From a checkpoint of a small transformer trained on Wikipedia.
Size: 19 layers, width 256, vocabulary 1024, 15.8M parameters.
Architecture: rotary positions, untied embeddings.
Training: 687M tokens, 6182 steps.
MLP neurons of a small language model. Each row is named by its layer, matrix (gate and up: input weights; down: output weights) and neuron, and shows model dimensions 128-223. Each number is 200 + 20 x the weight over its row's rms, rounded and kept within 0 to 999. A neuron's up and down rows have the sign that makes its largest values positive.
After each neuron's rows, "fires in" lists the words (lower case) most often at its 100 highest values on Wikipedia text that the model never trained on. A number after a token or word is its count.

L10.gate628,193,203,178,217,204,217,210,156,218,212,245,197,207,155,199,251,184,190,217,182,190,192,225,212,200,219,210,208,185,207,211,195,183,201,201,181,193,207,197,198,180,228,160,209,214,158,233,212,199,207,207,203,207,181,178,201,209,206,188,179,167,202,198,176,191,166,198,205,148,200,204,216,204,209,187,211,219,194,202,188,214,217,239,174,188,189,202,196,209,208,217,185,189,158,188,199
L10.up628,195,207,212,174,203,199,211,166,210,187,195,248,183,221,190,230,206,196,213,194,200,213,233,177,167,223,189,220,214,172,191,230,245,253,184,172,196,206,217,199,179,225,234,215,219,191,205,194,227,170,185,187,201,232,198,163,229,194,206,213,193,203,186,246,205,199,193,214,169,198,210,187,171,199,199,181,186,194,182,186,204,204,205,171,194,218,175,219,226,201,174,195,219,210,215,219
L10.down628,220,177,179,204,188,209,164,190,203,187,220,186,192,184,208,253,181,207,157,192,181,202,150,211,199,189,208,206,189,193,192,155,234,195,191,226,203,238,197,189,186,222,207,212,212,184,180,203,218,192,185,204,231,161,216,190,174,174,208,212,197,208,204,195,210,193,132,176,229,221,192,217,206,216,172,201,186,187,213,232,209,180,180,219,215,190,204,201,183,227,228,212,164,199,221,205
fires in: "after" 31, "as" 8, "in" 4, "by" 4, "to" 4

L11.gate194,223,188,219,199,205,216,205,202,173,196,174,170,222,200,187,199,190,200,222,179,207,202,203,209,228,170,197,217,184,170,192,231,192,177,174,229,238,194,187,164,161,256,237,190,218,211,223,232,205,176,181,229,220,232,210,181,172,245,182,209,195,201,182,181,241,218,176,214,218,242,225,191,209,233,230,174,182,188,211,192,222,210,177,183,202,191,177,197,212,225,196,219,211,221,182,204
L11.up194,186,202,200,191,210,145,199,196,191,197,188,196,198,203,233,230,185,151,156,193,188,208,152,154,195,192,193,198,190,245,194,185,220,193,184,176,217,189,218,215,237,196,182,198,174,178,176,178,197,191,197,210,191,185,192,216,201,207,194,191,220,168,211,187,182,209,214,217,228,211,214,168,222,176,195,240,181,204,201,204,226,197,204,216,207,234,163,192,182,182,209,180,215,214,183,216
L11.down194,224,220,194,184,204,202,171,226,205,211,185,178,190,191,191,193,200,218,194,202,196,165,182,216,210,181,176,224,147,195,220,208,200,183,178,221,185,206,195,220,190,242,219,193,209,191,189,212,172,199,216,177,202,200,201,201,202,205,211,182,193,149,194,168,207,194,157,170,193,217,191,217,200,209,228,197,183,242,230,195,199,181,172,188,212,197,244,211,216,171,186,197,205,189,187,212
fires in: "was" 35, "is" 19, "were" 10, "are" 9, "be" 5

L12.gate169,216,210,216,182,210,224,162,181,195,171,160,207,204,195,178,169,208,200,202,219,193,215,188,187,226,208,204,223,182,185,231,160,196,187,200,202,175,199,223,192,194,187,221,248,192,193,195,218,235,178,207,227,172,187,215,199,187,190,196,224,184,217,211,214,221,215,194,174,179,207,192,205,225,207,195,201,224,180,204,210,192,215,182,228,221,160,227,185,185,201,193,215,197,253,205,245
L12.up169,210,179,228,164,200,193,189,185,195,215,244,189,185,215,216,195,227,188,195,196,214,213,215,173,172,214,195,202,189,220,199,151,208,214,211,194,171,173,180,233,204,216,215,192,233,218,217,188,197,175,215,194,206,199,205,165,198,198,228,180,195,211,204,175,215,184,171,223,161,208,218,169,184,180,192,188,202,179,169,209,212,172,249,189,218,228,193,204,199,201,195,185,207,236,174,178
L12.down169,228,204,206,175,196,200,218,194,192,197,153,187,181,186,196,208,207,176,224,210,223,213,205,182,225,175,202,199,194,200,214,184,232,192,232,167,197,206,187,223,202,204,214,210,189,212,223,201,203,199,220,202,186,166,187,226,204,191,200,190,199,206,172,200,196,213,165,191,214,185,202,216,192,181,220,223,205,191,225,153,209,212,197,197,204,195,211,211,184,205,201,180,182,205,204,233
fires in: "after" 14, "in" 11, "on" 9, "to" 8, "for" 5, "from" 5

L7.gate384,235,196,182,239,194,192,208,174,208,186,198,210,194,223,206,202,194,198,235,200,235,209,170,205,226,198,230,225,203,226,198,148,215,168,201,177,209,192,202,187,215,174,182,191,161,188,230,175,214,223,166,200,199,176,241,215,199,173,200,184,188,228,226,202,213,186,187,180,183,233,166,172,173,193,180,220,217,213,165,205,200,204,156,177,176,181,177,202,188,163,232,192,207,183,209,171
L7.up384,178,204,200,176,227,234,200,198,202,209,193,238,201,180,194,220,227,193,200,197,199,201,215,201,185,183,222,195,224,188,184,183,185,200,194,172,233,222,208,211,219,182,213,188,185,226,199,185,157,180,226,181,222,169,215,233,189,197,172,201,230,191,214,200,211,204,167,218,168,204,188,211,189,198,142,202,177,196,201,217,178,181,197,190,198,184,167,187,209,211,183,223,202,194,212,229
L7.down384,191,230,194,226,218,208,204,190,175,190,220,196,212,175,201,168,218,230,191,213,225,214,183,204,243,207,175,233,189,174,219,184,195,194,202,204,205,220,185,208,213,191,210,245,231,182,185,180,204,222,220,189,209,204,222,212,184,168,186,222,169,183,241,186,156,186,206,198,201,175,208,189,199,171,217,226,193,161,221,195,182,201,151,194,176,175,185,235,167,180,202,212,210,210,194,219
fires in: "on" 29, "one" 16, "without" 10, "only" 8, "wrote" 4

L8.gate481,200,184,211,180,234,179,187,193,180,184,171,173,200,194,215,225,189,183,228,161,203,212,221,212,193,210,203,238,179,183,186,212,228,202,202,178,146,210,196,173,148,186,223,199,187,193,208,202,198,162,234,190,263,199,223,221,205,188,163,175,184,177,192,222,193,212,193,212,214,195,244,173,228,203,214,234,179,199,188,187,193,211,214,188,190,215,195,177,214,192,198,210,157,200,219,195
L8.up481,192,172,202,207,178,192,192,209,195,187,201,164,183,173,173,172,201,168,197,175,171,205,218,244,232,225,179,194,192,216,200,196,159,137,175,175,235,214,201,213,179,191,213,186,181,215,193,196,225,172,226,188,219,212,231,196,163,169,222,212,184,223,162,197,184,220,190,177,212,198,203,197,213,198,210,207,215,216,211,195,194,195,209,172,214,181,209,196,235,160,185,181,173,177,238,184
L8.down481,167,175,199,221,204,207,223,201,198,217,177,217,231,169,197,177,188,212,181,191,216,248,211,207,207,162,208,181,151,183,206,187,210,200,194,208,183,193,188,210,228,181,193,172,211,215,232,218,251,210,222,193,207,224,182,201,207,180,214,200,205,191,161,161,203,205,187,184,207,192,214,226,195,188,187,193,192,212,201,167,204,194,207,214,198,199,233,212,155,169,187,210,190,163,238,219
fires in: "his" 76, "her" 9, "s" 6, "whose" 4

L8.gate623,194,242,186,183,199,214,218,187,219,200,161,168,226,162,179,205,185,204,222,183,151,167,194,188,209,168,224,207,194,238,192,213,186,202,186,228,221,192,195,192,196,221,198,229,191,210,212,220,183,212,195,202,213,181,190,152,221,164,176,192,248,182,180,168,203,190,167,206,196,175,164,172,197,209,194,212,224,206,156,203,199,187,198,212,214,206,196,191,200,248,175,181,205,178,158,183
L8.up623,189,237,172,196,236,175,223,186,201,215,184,198,193,169,201,180,190,210,213,167,171,178,190,211,211,215,199,187,170,209,182,217,244,199,191,168,192,227,186,198,183,195,230,223,174,203,146,220,182,205,209,202,221,200,153,170,244,167,188,175,193,187,202,194,202,206,191,208,221,168,186,174,189,224,163,234,207,202,179,198,226,217,224,216,193,217,214,219,177,209,173,200,186,217,200,190
L8.down623,200,151,214,186,191,202,221,170,178,220,162,210,188,217,237,208,196,208,215,209,159,214,194,201,199,179,226,179,226,219,198,180,196,168,230,199,182,201,240,189,194,192,185,210,193,220,264,214,197,206,208,211,181,206,217,203,181,199,190,204,198,192,214,171,181,200,185,204,178,208,176,227,237,168,145,174,205,182,192,175,229,211,206,230,202,200,239,195,188,207,181,221,185,166,207,195
fires in: "an" 44, "any" 7, "announced" 7, "to" 7, "another" 6

L15.gate127,229,183,171,229,208,180,219,185,177,184,195,232,223,201,213,216,167,234,173,208,175,168,235,191,207,233,183,193,168,195,196,199,190,202,185,215,206,213,203,206,209,177,227,219,234,205,224,186,176,193,223,160,216,178,214,218,207,180,221,171,176,192,211,202,195,203,215,198,212,231,189,194,236,180,214,174,208,192,195,162,209,209,183,172,167,238,211,204,209,200,190,162,203,199,183,193
L15.up127,212,195,169,200,186,180,229,176,188,179,218,218,204,199,189,219,188,198,230,177,182,219,182,166,164,215,243,175,201,195,181,176,222,202,193,226,216,211,225,237,223,233,236,216,221,158,156,195,193,222,206,189,228,169,198,246,218,174,209,205,172,201,210,225,213,189,208,240,224,192,174,212,210,200,199,219,205,183,169,175,213,228,200,188,209,224,202,188,224,206,189,194,207,190,209,200
L15.down127,195,207,226,169,175,176,173,205,171,231,214,204,184,221,197,211,192,223,210,188,202,195,208,187,196,214,191,216,188,202,203,220,194,227,224,201,201,240,209,228,215,194,200,202,195,216,189,200,212,170,203,209,190,200,203,193,195,193,170,203,193,177,229,179,241,194,229,216,201,214,190,188,208,172,273,188,224,207,200,219,168,156,198,200,213,189,203,180,214,219,171,187,191,180,172,149
fires in: "john" 28, "of" 19, "by" 10, "as" 7, "to" 5, "william" 4

L11.gate278,212,209,218,220,210,221,197,195,172,222,171,201,240,200,183,182,208,183,205,192,209,210,202,180,188,190,198,207,167,230,187,192,198,206,212,218,203,234,221,213,215,199,178,227,176,230,211,190,199,189,181,185,195,181,189,230,223,222,246,201,206,185,213,187,213,181,216,228,216,218,196,174,231,193,222,218,207,198,201,214,182,212,218,227,206,212,202,180,193,204,203,182,212,212,194,192
L11.up278,230,215,220,169,212,184,224,194,186,177,217,176,228,212,177,200,189,181,195,205,200,251,208,178,194,224,229,218,235,238,181,214,195,191,225,199,235,209,195,161,207,172,204,205,221,175,202,184,187,199,183,241,210,185,182,242,227,182,230,225,193,188,184,202,199,178,182,169,220,209,209,181,217,191,198,201,193,183,201,167,172,232,200,184,174,206,232,177,205,197,228,186,169,192,182,169
L11.down278,194,157,206,231,184,175,230,160,179,221,210,208,236,186,214,199,200,200,234,233,228,228,203,220,164,201,174,171,185,217,204,182,200,222,193,200,208,187,225,215,190,178,213,205,156,215,208,187,225,208,241,196,192,196,191,206,227,184,209,202,179,184,227,214,196,205,206,193,205,207,185,232,196,215,187,212,240,209,215,191,198,227,179,207,198,180,181,199,179,230,201,202,167,207,186,182
fires in: "is" 12, "was" 11, "of" 8, "for" 8, "as" 7, "more" 7

L7.gate262,217,224,207,187,242,212,237,187,228,150,204,177,179,163,227,171,172,198,196,209,162,196,200,210,207,198,188,214,183,217,207,200,206,192,184,213,194,179,175,221,205,191,227,186,194,201,172,228,196,208,170,202,224,183,202,191,208,187,191,200,217,241,183,198,239,187,218,172,170,179,224,182,219,190,199,157,188,212,193,183,196,183,169,239,210,205,190,216,204,202,214,209,185,197,191,190
L7.up262,224,225,230,185,202,220,211,206,208,163,236,173,201,168,218,207,196,196,184,193,153,179,206,149,201,198,207,209,190,250,180,199,184,218,215,201,213,211,183,198,201,192,191,219,203,185,151,201,161,193,209,212,227,199,236,193,218,183,197,220,226,222,216,183,195,196,214,216,153,214,201,215,180,190,204,187,198,213,184,181,173,161,204,204,212,196,187,229,191,189,190,192,215,264,222,197
L7.down262,193,216,228,191,205,228,183,198,195,190,190,181,196,206,200,192,174,199,172,237,238,210,210,189,214,171,184,196,170,176,202,184,199,175,198,181,178,211,214,225,165,169,204,193,184,211,227,228,212,168,228,165,209,213,178,219,205,250,233,194,172,196,205,209,197,206,162,197,217,185,182,218,192,168,210,220,203,194,214,171,209,228,190,202,169,171,218,208,203,207,203,161,196,202,228,179
fires in: "from" 35, "are" 15, "is" 14, "in" 12

L7.gate500,182,188,166,184,192,194,198,202,180,197,206,193,231,228,206,214,183,210,193,196,183,190,191,201,232,210,204,220,187,191,208,186,237,212,214,216,202,235,207,175,204,192,185,220,228,172,196,215,207,200,247,206,200,195,189,213,217,209,207,207,236,213,227,193,185,187,212,220,169,178,228,203,220,194,204,168,168,226,203,149,224,197,224,190,229,207,169,200,198,192,215,190,227,227,200,247
L7.up500,213,225,217,209,190,205,162,207,214,200,179,177,183,226,187,193,218,219,191,172,182,175,201,203,200,213,197,194,217,184,205,213,196,210,187,184,188,193,205,190,180,214,215,227,190,192,224,229,175,183,220,158,180,209,190,213,152,200,226,204,230,164,206,211,223,211,181,185,207,198,202,173,145,171,201,210,203,220,212,205,223,207,160,192,213,190,192,194,207,192,186,247,187,196,221,249
L7.down500,187,196,176,225,204,143,230,193,175,198,235,224,202,202,192,210,234,173,236,220,164,206,211,240,223,182,193,230,184,218,217,207,207,197,178,189,186,216,188,223,222,240,175,232,232,207,190,233,169,173,185,214,225,172,217,235,180,191,178,191,187,203,224,222,197,190,155,187,169,206,224,201,174,173,225,180,211,179,181,187,230,184,209,183,192,211,183,218,199,218,218,198,194,209,162,196
fires in: "of" 15, "still" 13, "while" 11, "through" 7, "steve" 5, "until" 5

L8.gate672,181,202,220,173,214,186,191,161,198,198,191,198,208,187,211,192,193,202,178,187,194,205,194,206,165,201,183,187,211,201,189,189,217,159,208,213,210,185,237,226,181,202,202,217,227,176,227,191,200,199,212,236,242,230,244,185,200,207,212,201,224,207,228,186,189,195,209,216,226,210,142,177,200,209,195,189,180,190,213,212,206,199,196,197,219,187,187,212,207,208,189,193,212,218,181,159
L8.up672,189,234,224,204,182,252,225,194,208,191,195,186,204,180,220,191,193,200,203,177,223,168,151,190,198,217,185,206,185,219,200,173,216,200,168,193,183,227,192,190,226,210,196,200,210,217,213,213,181,236,206,211,212,203,220,178,187,234,214,219,236,191,200,191,159,208,220,195,200,225,180,211,227,225,218,212,206,190,175,200,228,182,198,198,265,202,183,194,224,198,187,203,187,218,162,200
L8.down672,178,212,187,182,188,171,208,161,187,192,187,223,167,201,219,204,166,204,145,247,193,200,168,204,180,205,197,202,200,181,193,183,213,205,205,198,195,207,200,181,189,217,178,189,184,189,268,227,181,177,227,186,205,169,214,221,186,220,205,187,218,226,212,203,216,229,157,209,220,161,181,203,173,197,198,192,214,187,216,205,209,194,157,223,205,200,186,202,199,240,166,217,190,206,181,157
fires in: "to" 58, "not" 19, "t" 5

L7.gate37,178,179,184,190,249,183,181,167,199,201,198,162,181,190,211,213,185,208,247,193,200,162,177,222,183,204,210,203,171,223,186,194,161,216,142,205,187,197,212,202,173,198,171,185,230,186,208,218,183,213,179,181,203,191,239,231,202,210,202,207,267,206,202,198,206,207,186,188,211,217,165,212,194,215,194,226,187,189,192,202,189,204,218,200,212,191,186,211,181,203,178,207,197,195,149,159
L7.up37,200,183,181,197,219,193,195,184,198,166,188,171,190,189,223,216,183,210,235,233,199,179,171,226,188,180,192,206,186,219,198,178,173,216,187,197,179,206,191,216,203,203,183,210,208,199,209,225,173,220,198,195,201,166,209,210,205,187,194,213,219,196,206,168,161,206,179,197,231,189,186,219,214,213,179,208,192,164,210,184,190,207,226,186,218,232,189,181,183,232,172,209,175,204,143,155
L7.down37,190,188,186,201,194,186,192,217,189,210,187,214,175,190,225,187,177,212,193,228,218,188,132,193,191,221,153,172,216,201,199,164,178,196,177,183,183,210,172,204,191,175,222,188,203,212,193,225,225,209,240,167,187,202,249,199,164,223,199,240,201,178,214,191,192,226,184,189,234,184,193,188,224,204,194,223,186,194,208,163,211,199,211,175,198,204,182,189,195,219,175,196,196,171,173,214
fires in: "to" 76, "town" 7

L15.gate120,193,171,219,206,213,190,206,206,206,204,239,203,243,209,195,211,224,209,199,183,186,238,233,184,198,197,218,224,193,176,225,196,222,216,178,196,199,185,206,190,201,183,210,202,222,197,206,188,210,212,192,220,185,210,201,253,222,227,214,222,197,198,177,201,179,220,201,187,217,217,200,195,219,187,184,196,200,206,189,165,175,177,215,149,209,218,188,189,193,189,245,212,183,194,217,187
L15.up120,212,199,207,236,192,139,222,228,197,198,198,189,172,184,193,164,192,143,196,171,203,212,199,204,223,202,208,206,167,205,185,209,222,203,198,207,194,208,198,227,208,201,195,187,242,195,164,186,183,192,203,203,204,230,193,192,214,196,205,236,177,185,228,182,202,197,168,206,188,235,214,211,240,221,204,218,218,199,188,185,213,214,208,176,229,187,186,175,192,241,193,201,195,184,218,191
L15.down120,169,190,180,206,224,185,205,194,207,208,184,195,210,208,206,213,186,230,189,198,209,218,193,191,255,183,227,219,180,184,194,172,202,199,193,148,202,204,217,203,194,196,192,216,221,215,191,231,221,209,178,189,212,192,153,183,219,177,209,176,234,164,202,188,235,207,193,208,186,204,226,169,195,203,228,193,167,179,203,232,191,188,177,198,184,187,190,205,198,186,191,199,221,214,190,172
fires in: "his" 29, "s" 25, "first" 9, "new" 8

L13.gate85,189,200,203,181,196,219,211,166,208,214,216,202,186,208,206,213,189,212,235,191,154,204,205,223,195,197,199,197,217,173,197,209,208,165,213,203,216,185,206,187,205,211,223,201,190,194,201,225,193,204,195,184,261,193,176,183,228,192,178,184,197,202,211,204,205,207,207,226,200,214,200,204,235,194,167,196,224,185,185,213,203,215,194,230,192,189,187,231,180,192,187,217,226,179,230,193
L13.up85,213,242,214,164,192,179,200,177,210,220,182,254,235,200,195,189,206,226,198,189,179,194,168,194,209,201,180,176,206,211,235,190,185,201,221,207,206,164,207,176,192,181,193,188,213,213,219,209,218,197,207,204,191,221,202,192,215,207,194,174,215,174,192,182,199,208,207,196,176,169,207,165,174,202,188,207,144,177,203,194,223,197,199,209,217,203,219,210,196,239,202,185,211,158,219,207
L13.down85,189,188,221,191,222,188,182,164,182,177,186,233,187,209,204,182,192,198,164,178,182,203,144,219,220,210,210,204,189,180,205,179,252,171,202,188,190,184,204,195,190,192,202,204,217,234,243,192,170,175,208,213,226,187,213,152,191,175,182,202,208,189,190,164,198,199,189,222,182,212,191,205,220,208,158,199,197,153,205,204,234,154,175,218,208,228,198,203,199,234,192,185,163,184,198,218
fires in: "an" 47, "announced" 7

L15.gate343,211,204,181,219,184,189,177,202,200,228,157,230,179,164,183,184,175,229,195,181,205,172,218,203,223,233,171,157,168,216,226,177,206,211,204,193,197,212,182,197,168,231,220,221,204,201,197,175,207,202,213,174,215,225,245,210,219,199,234,183,185,161,217,201,235,212,206,194,212,203,241,176,226,198,166,225,231,204,170,206,200,227,227,210,209,204,210,191,195,205,204,196,200,202,225,189
L15.up343,212,216,197,166,193,225,184,181,198,196,201,211,204,177,175,192,166,206,204,189,218,184,194,173,194,218,169,192,145,193,205,176,175,210,185,194,166,219,180,210,212,175,176,212,203,198,193,239,195,204,176,196,180,184,216,208,227,182,189,188,226,197,194,184,178,209,189,156,238,192,193,208,213,228,186,218,188,203,227,206,211,204,203,193,182,226,208,188,189,214,233,206,191,216,194,166
L15.down343,191,207,162,181,196,157,211,201,188,166,177,172,154,183,184,209,183,221,180,198,216,166,188,190,204,212,187,169,189,210,169,192,216,201,229,186,167,200,199,229,212,197,196,191,179,216,174,225,195,187,226,227,205,166,181,202,214,201,187,158,208,163,212,182,180,214,150,199,205,181,184,175,214,173,175,186,208,182,190,182,183,198,203,211,201,182,226,188,208,235,213,241,197,200,173,201
fires in: "to" 68, "took" 5

L11.gate307,182,199,191,218,232,205,199,144,255,187,220,189,208,207,211,247,185,214,244,171,188,205,212,210,167,248,209,200,188,215,219,178,148,196,204,148,135,226,195,147,181,197,174,177,192,209,185,204,206,214,224,181,176,175,198,209,225,215,176,223,192,231,202,209,192,213,227,202,182,192,175,210,198,206,173,226,172,162,193,189,188,195,219,177,199,183,171,194,197,162,235,180,155,193,228,190
L11.up307,201,189,222,191,190,210,215,163,240,188,212,193,182,186,206,207,196,234,227,206,203,192,167,236,183,206,199,183,189,212,197,181,178,188,202,198,201,244,210,178,189,217,206,190,175,228,175,199,200,222,197,176,184,175,253,201,219,222,200,219,194,182,224,200,244,204,162,193,232,191,188,195,221,173,196,210,198,185,214,197,197,213,200,173,178,207,214,189,202,176,222,194,156,205,223,219
L11.down307,208,188,193,192,218,188,201,200,193,227,215,202,178,184,182,179,172,175,145,207,183,194,136,187,181,218,208,203,186,197,247,194,209,185,197,167,200,232,198,212,176,214,234,211,232,219,218,172,205,210,208,210,178,205,231,202,214,161,198,230,216,158,234,154,217,227,212,197,204,231,223,190,202,193,182,202,179,152,185,194,202,208,204,218,222,195,225,211,198,219,208,209,195,181,180,201
fires in: "on" 20, "by" 19, "under" 18, "to" 11, "into" 7, "one" 4

L6.gate362,246,230,202,193,212,191,181,211,205,182,192,217,204,198,222,232,181,186,217,188,177,191,195,205,215,180,206,187,196,187,215,188,227,229,195,190,192,229,209,183,214,204,175,223,201,171,216,194,159,194,212,216,213,237,181,205,199,189,205,195,202,175,212,201,209,212,228,224,164,185,192,198,202,241,189,234,169,193,214,196,216,208,199,183,183,196,197,184,226,157,218,201,169,203,213,182
L6.up362,198,220,198,172,174,200,206,181,196,220,191,186,228,145,185,199,169,248,212,180,211,208,218,203,224,199,201,177,175,203,196,189,171,183,207,190,190,232,205,223,188,243,184,206,193,184,224,217,196,193,229,236,199,201,189,183,236,221,222,196,228,181,189,207,212,211,186,208,221,204,191,169,185,161,230,214,206,168,217,190,197,185,250,202,204,245,209,182,153,208,230,221,207,221,215,192
L6.down362,177,172,234,242,205,220,209,195,184,217,193,226,182,185,183,204,157,177,207,183,218,207,206,184,192,175,152,227,197,226,166,211,204,200,224,214,204,197,189,195,177,208,207,181,215,197,242,190,197,197,182,223,173,181,189,171,217,192,198,151,180,217,149,195,223,226,176,199,224,184,237,210,232,196,175,198,157,185,148,249,173,205,203,255,194,206,190,226,173,230,206,150,200,175,179,198
fires in: "to" 44, "on" 11, "of" 4, "than" 4

L9.gate613,216,188,241,219,239,202,171,181,212,185,243,174,213,201,191,204,192,182,181,201,237,216,187,174,171,193,217,197,209,177,194,203,206,188,229,190,209,185,222,223,211,203,197,196,224,180,236,200,198,228,207,196,184,177,208,224,209,218,201,229,176,205,163,192,186,203,177,178,206,183,222,203,211,193,182,230,221,181,208,197,179,186,217,243,199,197,186,182,182,204,206,178,184,220,202,184
L9.up613,204,173,198,210,226,204,181,190,189,189,209,204,192,225,248,178,160,206,204,203,200,207,184,196,202,195,242,205,206,236,177,193,208,156,182,201,201,208,229,235,200,171,176,222,219,211,227,208,181,210,189,180,171,230,225,185,190,193,214,192,210,225,189,189,207,207,185,223,220,177,154,213,200,193,188,184,196,190,213,178,202,160,176,181,249,214,193,197,208,207,210,217,215,212,184,199
L9.down613,183,212,165,189,208,176,202,196,199,208,207,199,207,213,212,176,205,210,218,222,231,212,182,212,196,219,182,184,202,210,199,154,217,252,189,180,201,196,224,179,193,211,205,235,166,182,212,185,194,209,229,223,216,185,204,212,162,221,207,216,201,185,208,192,152,156,192,197,203,177,241,184,190,194,205,229,209,195,202,190,176,212,201,187,198,207,195,228,182,193,167,204,189,229,179,194
fires in: "to" 54, "not" 26, "t" 5, "of" 4

L7.gate562,193,219,194,185,179,178,187,189,238,204,186,205,242,162,190,214,249,205,238,151,191,224,184,200,195,205,218,221,195,201,202,227,214,179,177,221,206,186,212,215,186,145,213,155,235,184,205,163,221,185,208,159,201,197,204,202,196,206,205,175,187,187,202,178,209,229,172,195,209,212,178,169,177,188,196,212,193,211,178,186,211,236,195,201,212,199,227,196,204,203,208,221,218,148,198,225
L7.up562,171,200,227,206,177,189,187,196,230,192,193,213,193,218,235,249,182,151,233,165,173,208,198,206,194,179,191,217,191,214,187,203,222,197,214,221,167,211,229,219,163,188,208,147,190,205,166,193,159,207,205,193,239,200,198,224,175,230,184,194,198,206,220,193,203,215,197,208,195,181,202,169,204,139,226,247,193,189,179,214,224,198,208,213,200,232,223,208,191,225,158,196,178,188,195,228
L7.down562,168,170,209,180,167,200,228,203,188,190,192,190,212,186,203,177,181,219,194,200,192,224,205,186,240,190,212,181,164,171,186,237,209,163,207,186,188,183,203,245,204,172,209,220,191,212,193,214,214,204,201,201,160,216,241,213,206,202,198,199,230,179,210,169,211,209,166,185,202,212,217,235,167,184,229,204,212,186,216,193,198,232,198,215,172,178,217,186,211,201,187,186,182,211,189,167
fires in: "s" 42, "his" 34, "whose" 8, "its" 5, "her" 5

L9.gate182,230,200,205,229,224,180,193,203,194,186,178,223,195,215,242,218,156,199,165,199,216,205,215,209,189,149,205,200,200,171,188,207,198,211,187,196,219,208,208,187,193,206,196,188,212,190,234,199,198,177,214,216,189,198,192,187,176,153,217,198,200,231,209,227,198,221,222,203,210,185,194,191,196,194,190,234,236,193,230,169,207,230,200,199,228,198,175,205,186,215,147,219,168,198,196,181
L9.up182,187,202,251,199,201,209,220,180,198,185,205,187,172,173,203,173,186,204,201,204,182,200,203,182,215,211,206,190,202,209,197,232,205,224,186,222,223,223,190,194,250,165,183,209,203,153,233,241,162,199,220,181,220,201,188,208,205,194,214,223,197,183,200,219,181,227,198,188,224,179,194,247,242,209,219,178,197,214,214,200,182,159,207,198,214,174,208,211,196,185,197,191,215,198,163,189
L9.down182,198,146,182,212,212,200,199,191,204,185,206,184,206,180,156,224,237,207,187,190,217,216,236,188,178,185,180,185,211,154,203,176,191,180,192,189,221,183,181,218,212,228,190,238,214,188,207,204,186,237,197,211,208,208,238,203,155,216,197,200,221,199,226,204,227,184,180,175,212,247,230,218,218,189,156,227,181,186,198,174,195,182,188,220,171,218,204,218,184,192,211,214,171,223,213,171
fires in: "not" 26, "to" 7, "time" 7, "without" 6, "t" 5

L13.gate495,200,202,205,193,214,236,196,202,197,212,186,184,195,179,199,203,219,233,217,180,222,202,209,213,204,186,199,204,196,170,207,185,208,189,195,227,191,192,214,172,162,226,223,213,181,209,208,224,217,173,205,188,178,172,183,221,197,194,224,197,198,241,207,189,225,226,187,230,167,196,183,190,179,179,208,232,204,210,177,202,177,195,217,212,146,220,178,184,194,185,210,205,218,221,203,198
L13.up495,200,199,223,193,223,210,231,232,206,176,200,182,203,237,212,194,156,153,185,182,233,196,218,201,217,191,229,190,206,201,181,184,210,223,181,202,205,180,203,169,202,221,218,196,204,214,237,182,185,222,216,217,163,209,226,201,195,216,178,213,201,185,203,208,147,175,179,208,230,194,211,175,191,185,236,219,233,171,177,210,217,196,189,218,168,194,160,198,199,221,179,192,221,201,209,174
L13.down495,202,208,196,201,206,177,174,222,234,213,193,190,221,170,195,228,198,227,191,237,231,174,218,201,173,201,203,202,187,190,209,205,201,214,213,223,182,194,188,203,180,230,186,169,181,215,208,227,208,199,189,198,223,204,160,230,206,198,198,188,196,209,209,183,178,182,214,192,219,208,179,216,212,189,233,213,224,178,204,189,241,191,200,226,168,238,191,185,203,194,203,232,190,204,184,212
fires in: "is" 16, "to" 12, "are" 8, "may" 7, "as" 7

L13.gate111,193,177,206,200,193,192,191,213,217,152,207,174,219,222,214,198,222,242,226,205,205,153,235,193,178,217,195,177,181,167,153,211,225,216,186,178,188,184,219,171,197,188,165,191,198,206,216,223,197,230,194,181,185,200,215,208,240,191,215,181,188,214,175,182,178,169,210,217,207,220,185,195,223,207,212,217,229,160,215,177,238,189,229,228,195,224,192,178,190,207,194,226,161,177,139,174
L13.up111,153,192,217,216,199,200,239,184,212,192,189,224,226,188,205,174,180,176,186,191,193,183,188,179,166,175,169,199,195,203,182,191,185,189,196,212,215,164,184,188,210,221,205,182,204,211,245,210,234,228,199,188,194,197,186,221,263,240,179,144,219,196,215,188,235,197,193,217,215,182,210,200,203,196,235,176,198,232,188,183,217,197,188,210,200,185,196,188,186,182,172,209,194,195,198,185
L13.down111,173,209,144,206,188,193,199,215,197,174,166,209,182,173,229,194,185,235,185,210,221,220,194,196,224,200,204,177,202,196,192,189,208,213,197,188,197,218,190,222,213,207,161,218,207,220,239,184,160,187,189,217,208,185,190,185,235,206,225,228,197,206,175,196,165,232,198,227,228,228,188,212,210,199,217,156,229,216,199,162,166,190,226,160,166,151,179,203,234,203,230,185,198,194,206,177
fires in: "it" 22, "song" 8, "film" 8, "series" 8, "album" 8, "not" 8